{"activation": "swiglu", "norm_eps": 1e-05, "rope_base": 10000.0, "rope_fraction": 1.0, "attn_scale": 0.177, "bias": "none", "init": "trunc", "init_std_up": 0.0272, "optimizer": "adamw", "batch_tokens": 32768, "steps": 6031}
MLP neurons of a small language model. Each row is named by its layer, matrix (gate and up: input weights; down: output weights) and neuron, and shows model dimensions 48-175. Each number is 200 + 40 x the weight over its row's rms, rounded and kept within 0 to 999. A neuron's up and down rows have the sign that makes its largest values positive.
After each neuron's rows, "fires in" lists the words (lower case) most often at its 100 highest values on Wikipedia text that the model never trained on.

L6.gate179,215,274,176,216,206,164,167,242,208,261,170,183,148,153,184,183,251,203,229,190,181,146,177,187,206,243,177,187,175,231,198,195,211,167,118,162,232,140,247,165,228,185,221,257,213,217,143,200,144,182,225,237,188,189,277,172,196,195,254,244,194,230,164,294,170,236,218,213,164,221,224,230,270,155,184,181,196,160,240,182,119,223,278,273,129,163,173,206,231,244,159,228,220,221,260,284,132,201,173,229,185,248,231,280,210,156,230,161,320,141,99,207,217,189,212,182,255,223,197,186,166,153,191,193,230,206,239,163
L6.up179,218,207,181,216,210,203,163,267,214,183,178,217,167,245,185,231,176,193,99,195,195,197,192,289,124,263,167,212,253,209,122,272,246,168,149,207,165,243,214,129,189,236,202,216,126,166,155,199,184,168,190,191,183,245,172,187,180,234,227,216,192,171,153,223,144,204,145,184,216,128,195,310,219,143,207,229,254,124,145,184,195,229,236,304,152,223,133,197,220,175,207,259,167,213,251,226,224,180,199,225,226,155,160,244,155,215,138,226,224,153,288,104,226,168,187,161,181,192,161,282,185,260,147,256,199,189,213,164
L6.down179,215,214,187,196,155,198,216,204,197,233,247,152,162,212,211,260,232,174,214,188,194,211,181,196,217,298,237,237,218,164,139,136,190,209,194,153,168,197,193,203,123,205,166,188,220,233,225,222,226,240,145,157,163,261,186,207,116,217,156,162,210,176,153,144,163,173,229,170,235,227,194,200,199,185,211,217,174,193,201,292,190,177,127,121,270,147,185,126,151,222,202,256,149,103,196,234,249,207,230,159,189,124,281,196,193,180,162,155,87,223,235,172,216,251,162,212,156,213,232,238,206,222,270,219,199,233,184,265
fires in: "and", "running"

L3.gate284,187,258,264,231,243,196,147,205,190,187,238,141,203,202,225,197,160,195,206,107,158,157,184,229,239,184,217,253,176,151,199,150,239,185,200,188,211,148,169,177,216,159,249,218,191,225,266,173,236,210,184,184,212,127,256,218,247,141,195,216,238,176,208,309,210,231,218,195,194,230,170,198,147,205,216,84,234,175,219,173,213,260,263,158,223,197,290,230,125,140,203,188,154,102,207,205,196,206,292,211,155,211,217,214,218,215,168,193,227,253,243,181,189,198,184,257,268,245,162,137,255,178,207,183,139,281,230,196
L3.up284,249,224,224,201,154,135,185,146,211,159,244,161,214,191,166,166,161,179,208,195,207,176,141,231,194,245,186,208,173,270,148,208,148,208,180,213,213,229,156,149,172,210,132,123,213,257,216,230,196,183,175,225,223,203,228,183,319,186,181,237,193,225,166,165,177,165,174,213,199,205,187,128,204,101,195,243,212,268,112,217,173,252,150,133,171,217,265,257,174,219,222,231,201,223,244,261,187,202,192,194,148,188,206,356,146,282,221,223,140,114,254,204,176,165,167,175,228,196,138,264,273,221,181,231,142,218,242,220
L3.down284,144,170,202,169,220,182,207,246,204,139,183,309,188,176,213,198,272,160,192,205,145,294,270,236,199,313,188,202,213,153,207,224,209,221,163,213,190,182,216,217,211,133,228,187,264,255,162,222,169,238,179,140,158,115,184,187,124,178,162,187,167,210,191,164,193,144,283,162,203,224,201,217,192,193,228,191,162,208,99,218,107,140,193,245,237,183,215,185,196,249,183,202,268,266,238,228,158,198,245,181,210,169,152,183,286,170,134,220,136,229,223,190,193,194,233,178,122,190,225,237,124,183,118,235,215,196,163,245
fires in: "and", "uttarakhand"

L6.gate322,204,180,158,239,153,196,266,147,174,188,223,192,187,224,219,151,135,212,229,129,249,176,197,212,148,169,262,167,265,203,274,116,253,205,200,218,195,222,195,211,246,173,221,207,213,238,183,174,194,240,223,177,238,214,171,179,174,157,159,237,206,155,182,229,228,127,227,196,263,240,182,239,232,230,217,185,170,217,214,80,173,142,223,118,135,159,267,215,233,214,179,202,203,89,133,189,308,210,193,172,281,124,232,224,198,192,196,190,221,232,200,207,195,173,186,143,257,200,135,181,240,307,191,207,198,232,198,228
L6.up322,260,153,236,123,201,202,244,217,183,227,159,215,154,220,210,224,192,315,131,215,212,202,271,206,229,174,119,213,233,255,185,179,190,223,161,202,187,200,185,144,224,268,189,214,178,175,190,206,212,181,225,187,168,172,226,201,207,229,180,184,203,196,262,185,152,241,200,225,188,164,249,201,168,217,222,197,162,268,146,284,198,112,239,247,154,175,217,159,211,168,216,242,136,222,226,196,165,154,169,222,273,191,164,194,150,154,191,194,156,204,140,294,241,111,191,170,178,170,268,233,197,177,204,159,200,219,177,184
L6.down322,216,222,209,141,198,196,161,169,190,143,176,224,242,245,113,168,197,205,187,231,158,185,302,157,203,227,163,290,251,200,193,204,261,219,219,245,249,238,197,159,238,205,204,120,219,195,165,159,158,222,230,165,181,172,233,223,195,196,244,181,209,125,246,173,206,264,199,168,203,153,212,214,241,202,188,241,234,268,198,144,263,203,183,296,204,139,197,140,206,245,196,166,197,154,213,175,198,235,222,148,157,161,155,235,205,199,195,203,310,209,200,220,226,161,168,159,256,150,264,177,217,213,222,198,263,187,246,247
fires in: "the"

L3.gate675,233,220,232,185,205,240,164,177,149,201,188,186,202,304,197,161,189,202,181,133,231,151,195,135,251,279,249,238,195,234,220,162,249,256,190,253,264,261,207,175,268,194,210,130,209,275,194,207,176,163,219,213,163,222,166,231,120,227,249,174,203,169,214,164,241,219,211,196,203,172,152,170,163,153,182,179,135,235,131,262,212,213,175,128,198,175,213,181,199,211,184,184,266,287,181,139,192,225,212,152,154,200,252,131,174,166,159,151,191,230,173,177,174,187,178,167,224,217,243,162,212,180,248,200,189,248,170,228
L3.up675,204,174,202,211,169,173,164,272,189,155,141,264,161,170,185,194,200,229,186,166,207,200,121,196,180,242,235,172,154,216,174,260,224,150,193,164,163,205,198,201,164,172,128,192,215,137,199,254,114,157,263,202,153,183,227,219,228,140,122,220,178,188,213,208,125,145,198,172,205,252,181,199,177,226,197,174,234,163,234,259,219,126,191,178,177,158,210,115,196,130,235,238,154,205,233,237,123,227,197,210,245,193,207,141,263,212,233,166,177,185,220,225,185,172,206,149,149,159,212,258,247,218,165,218,254,107,266,165
L3.down675,210,235,193,222,179,193,188,195,172,239,232,171,192,151,199,153,182,132,162,279,209,222,158,222,203,211,200,236,201,179,273,229,232,211,243,157,171,203,136,210,232,147,185,213,179,272,165,170,211,179,209,201,280,225,131,277,161,257,236,175,229,169,194,236,151,189,175,259,229,179,214,278,235,208,216,218,210,218,257,168,150,220,203,223,102,219,239,215,194,187,226,204,149,228,216,187,239,200,278,144,135,227,151,190,191,263,198,203,277,269,202,201,176,249,200,240,222,232,190,155,182,231,259,135,160,235,178,242
fires in: "party", "league", "cup", "division", "school", "eredivisie"

L6.gate577,145,159,182,256,136,193,178,152,142,154,201,138,182,187,227,189,234,257,184,250,193,129,230,184,237,222,199,129,240,177,184,210,234,191,211,177,209,238,231,163,210,173,186,228,165,200,149,227,290,179,212,136,240,125,214,180,150,187,217,143,206,174,264,106,171,240,188,189,214,175,144,199,144,201,254,171,82,254,190,190,188,170,234,152,107,176,112,190,224,230,233,210,283,180,206,176,199,235,219,211,158,265,170,177,201,224,206,215,232,298,254,157,119,194,217,256,245,189,174,223,280,272,202,243,215,181,217,211
L6.up577,198,144,203,207,109,217,200,265,165,194,175,131,177,166,248,186,215,174,195,241,228,188,159,191,324,230,252,230,163,185,208,195,237,254,173,238,243,234,164,142,268,132,270,298,212,217,167,246,165,188,214,145,206,204,249,200,186,121,185,214,177,182,194,205,250,144,228,219,235,178,246,206,158,193,210,186,212,241,255,203,207,225,177,233,166,182,149,145,241,177,196,140,200,138,211,168,177,239,230,212,203,218,179,161,195,170,136,148,182,248,192,208,254,182,236,221,165,218,190,123,195,247,228,173,173,234,154,225
L6.down577,203,173,205,196,175,244,149,293,194,236,263,160,175,185,173,203,113,221,211,154,238,207,203,238,194,230,259,263,234,173,146,187,200,199,150,149,166,185,160,215,174,215,209,288,181,212,202,157,227,227,153,150,222,178,168,165,142,162,169,58,267,175,213,142,236,277,243,210,168,171,293,229,167,197,234,203,233,196,169,213,203,245,240,217,138,164,200,135,270,159,175,154,238,198,268,201,204,249,150,248,228,228,181,191,231,252,187,261,193,184,195,118,171,231,220,196,230,224,226,186,122,204,217,230,90,222,255,221
fires in: "party", "league", "department", "rochdale", "district", "cup"

L9.gate56,241,179,304,192,258,154,234,164,231,156,266,199,213,162,113,175,259,119,142,178,170,139,229,157,165,167,222,192,225,193,209,134,248,213,160,198,198,153,236,271,207,183,214,203,201,233,221,207,274,180,224,200,165,154,285,208,254,179,204,214,212,163,168,195,193,240,189,194,252,211,163,213,186,251,176,173,235,250,237,240,257,255,158,204,174,212,253,117,189,175,96,216,218,216,235,240,183,216,193,157,258,211,227,247,205,155,191,177,225,251,138,198,220,155,188,218,171,167,144,174,171,164,199,210,188,204,260,226
L9.up56,182,218,136,204,164,193,103,107,176,172,198,197,214,257,222,195,238,111,154,211,188,179,213,234,187,248,270,140,171,248,155,242,216,239,166,223,215,166,139,146,181,209,136,274,184,269,179,193,261,256,214,210,201,273,231,194,266,229,134,207,224,139,140,214,225,244,191,239,215,190,204,183,233,256,187,162,234,244,252,288,141,180,198,243,251,202,242,148,195,153,214,249,148,165,201,162,230,166,203,183,148,196,172,249,200,184,164,326,251,185,125,234,267,258,143,234,197,195,233,197,154,250,170,202,200,185,134,216
L9.down56,161,143,162,251,224,184,180,135,193,162,214,183,160,187,251,296,254,100,204,195,204,215,206,284,179,167,215,195,180,174,233,93,216,191,142,194,248,196,139,179,177,275,218,204,248,181,154,160,224,260,126,173,177,248,183,168,218,185,157,188,240,214,207,214,221,191,165,161,226,242,92,206,217,224,138,166,230,201,149,144,173,160,175,193,224,147,176,135,146,303,255,246,153,230,237,231,211,256,211,176,176,276,242,208,238,222,188,200,249,233,241,166,257,237,206,217,195,273,208,233,180,185,145,265,238,200,177,186
fires in: "that", "despite", "said", "joined", "announced", "because"

L2.gate649,156,184,129,230,216,248,297,242,205,201,168,231,156,216,175,235,220,212,263,196,231,181,219,181,171,243,241,184,239,194,199,170,142,223,214,139,234,174,204,249,239,180,216,267,142,215,211,225,159,197,212,204,227,208,174,218,257,154,218,149,266,244,185,240,236,163,222,268,266,117,189,209,173,201,190,148,210,208,183,200,184,182,204,142,183,174,214,157,189,265,186,195,196,238,288,176,248,197,214,221,195,108,166,210,151,213,234,200,253,230,176,105,225,279,231,254,183,227,179,235,109,251,235,249,132,139,126,260
L2.up649,190,220,148,160,187,222,182,280,178,286,211,224,145,190,211,157,183,212,169,208,236,238,171,163,177,244,261,207,206,198,136,170,169,214,261,153,178,214,211,138,187,174,231,270,158,214,149,133,193,178,248,238,316,233,224,246,191,237,221,212,226,223,144,223,173,164,156,235,148,94,220,230,238,199,231,223,243,236,191,248,263,173,131,156,158,180,140,185,191,222,196,207,170,212,180,217,282,197,177,223,238,227,205,166,209,192,252,228,120,253,206,205,264,225,245,236,189,182,214,179,141,149,343,204,149,152,145,222
L2.down649,173,155,200,145,155,177,225,177,169,185,196,220,201,234,160,263,204,266,248,164,212,193,297,166,203,110,222,264,315,230,221,173,215,159,184,148,200,173,270,225,212,228,155,145,144,240,192,169,216,202,185,232,199,175,167,207,238,249,142,149,214,143,198,170,200,231,185,221,259,279,170,195,162,186,216,192,220,280,199,201,215,197,241,220,197,201,178,238,140,213,175,131,187,157,167,239,186,130,179,129,193,204,226,256,175,152,206,208,214,178,196,250,197,157,139,205,249,162,236,186,178,152,149,152,187,209,148,257
fires in: "body", "flamenco", "stylidium", "code", "circumcinctus", "codes"

L6.gate216,141,226,156,201,194,197,241,141,153,205,190,299,215,180,222,137,188,209,185,207,210,230,159,137,229,171,234,182,242,146,226,264,240,201,200,230,184,178,200,187,197,167,270,194,227,249,217,250,138,248,232,205,222,146,201,246,231,160,176,153,231,98,256,245,221,227,228,239,194,117,163,220,208,209,141,152,222,153,286,164,202,205,167,265,164,154,168,221,236,218,202,220,247,111,301,285,224,209,233,209,148,216,281,221,272,131,182,174,209,177,247,110,173,236,271,242,233,159,179,160,247,230,180,166,267,220,186,251
L6.up216,228,166,207,148,193,201,222,215,114,215,179,159,242,214,172,194,204,196,212,224,282,200,243,247,171,180,204,292,196,231,226,278,209,223,217,245,175,101,265,163,151,145,152,199,165,209,164,178,249,232,183,123,148,176,191,170,152,215,147,214,215,157,184,189,187,223,220,176,185,228,187,149,134,269,231,189,175,152,214,173,137,162,139,327,185,254,259,199,186,137,172,188,284,257,208,153,227,178,223,214,240,242,182,224,175,228,200,174,214,166,166,194,217,200,199,97,139,274,205,201,251,198,191,258,182,184,173,209
L6.down216,169,151,226,177,186,221,214,148,218,186,147,159,174,247,218,240,196,164,197,242,158,164,185,274,177,243,158,139,251,276,243,186,122,169,244,152,149,219,193,199,114,232,164,137,206,170,187,153,249,198,225,222,169,228,193,159,147,221,228,156,211,256,152,168,205,207,213,147,193,215,259,272,296,141,203,220,220,179,102,170,186,197,181,218,187,217,236,183,264,172,181,237,176,230,208,250,169,215,213,233,244,162,243,200,245,93,231,159,267,164,228,152,149,167,179,228,149,183,166,309,253,219,220,169,244,166,190,151
fires in: "and"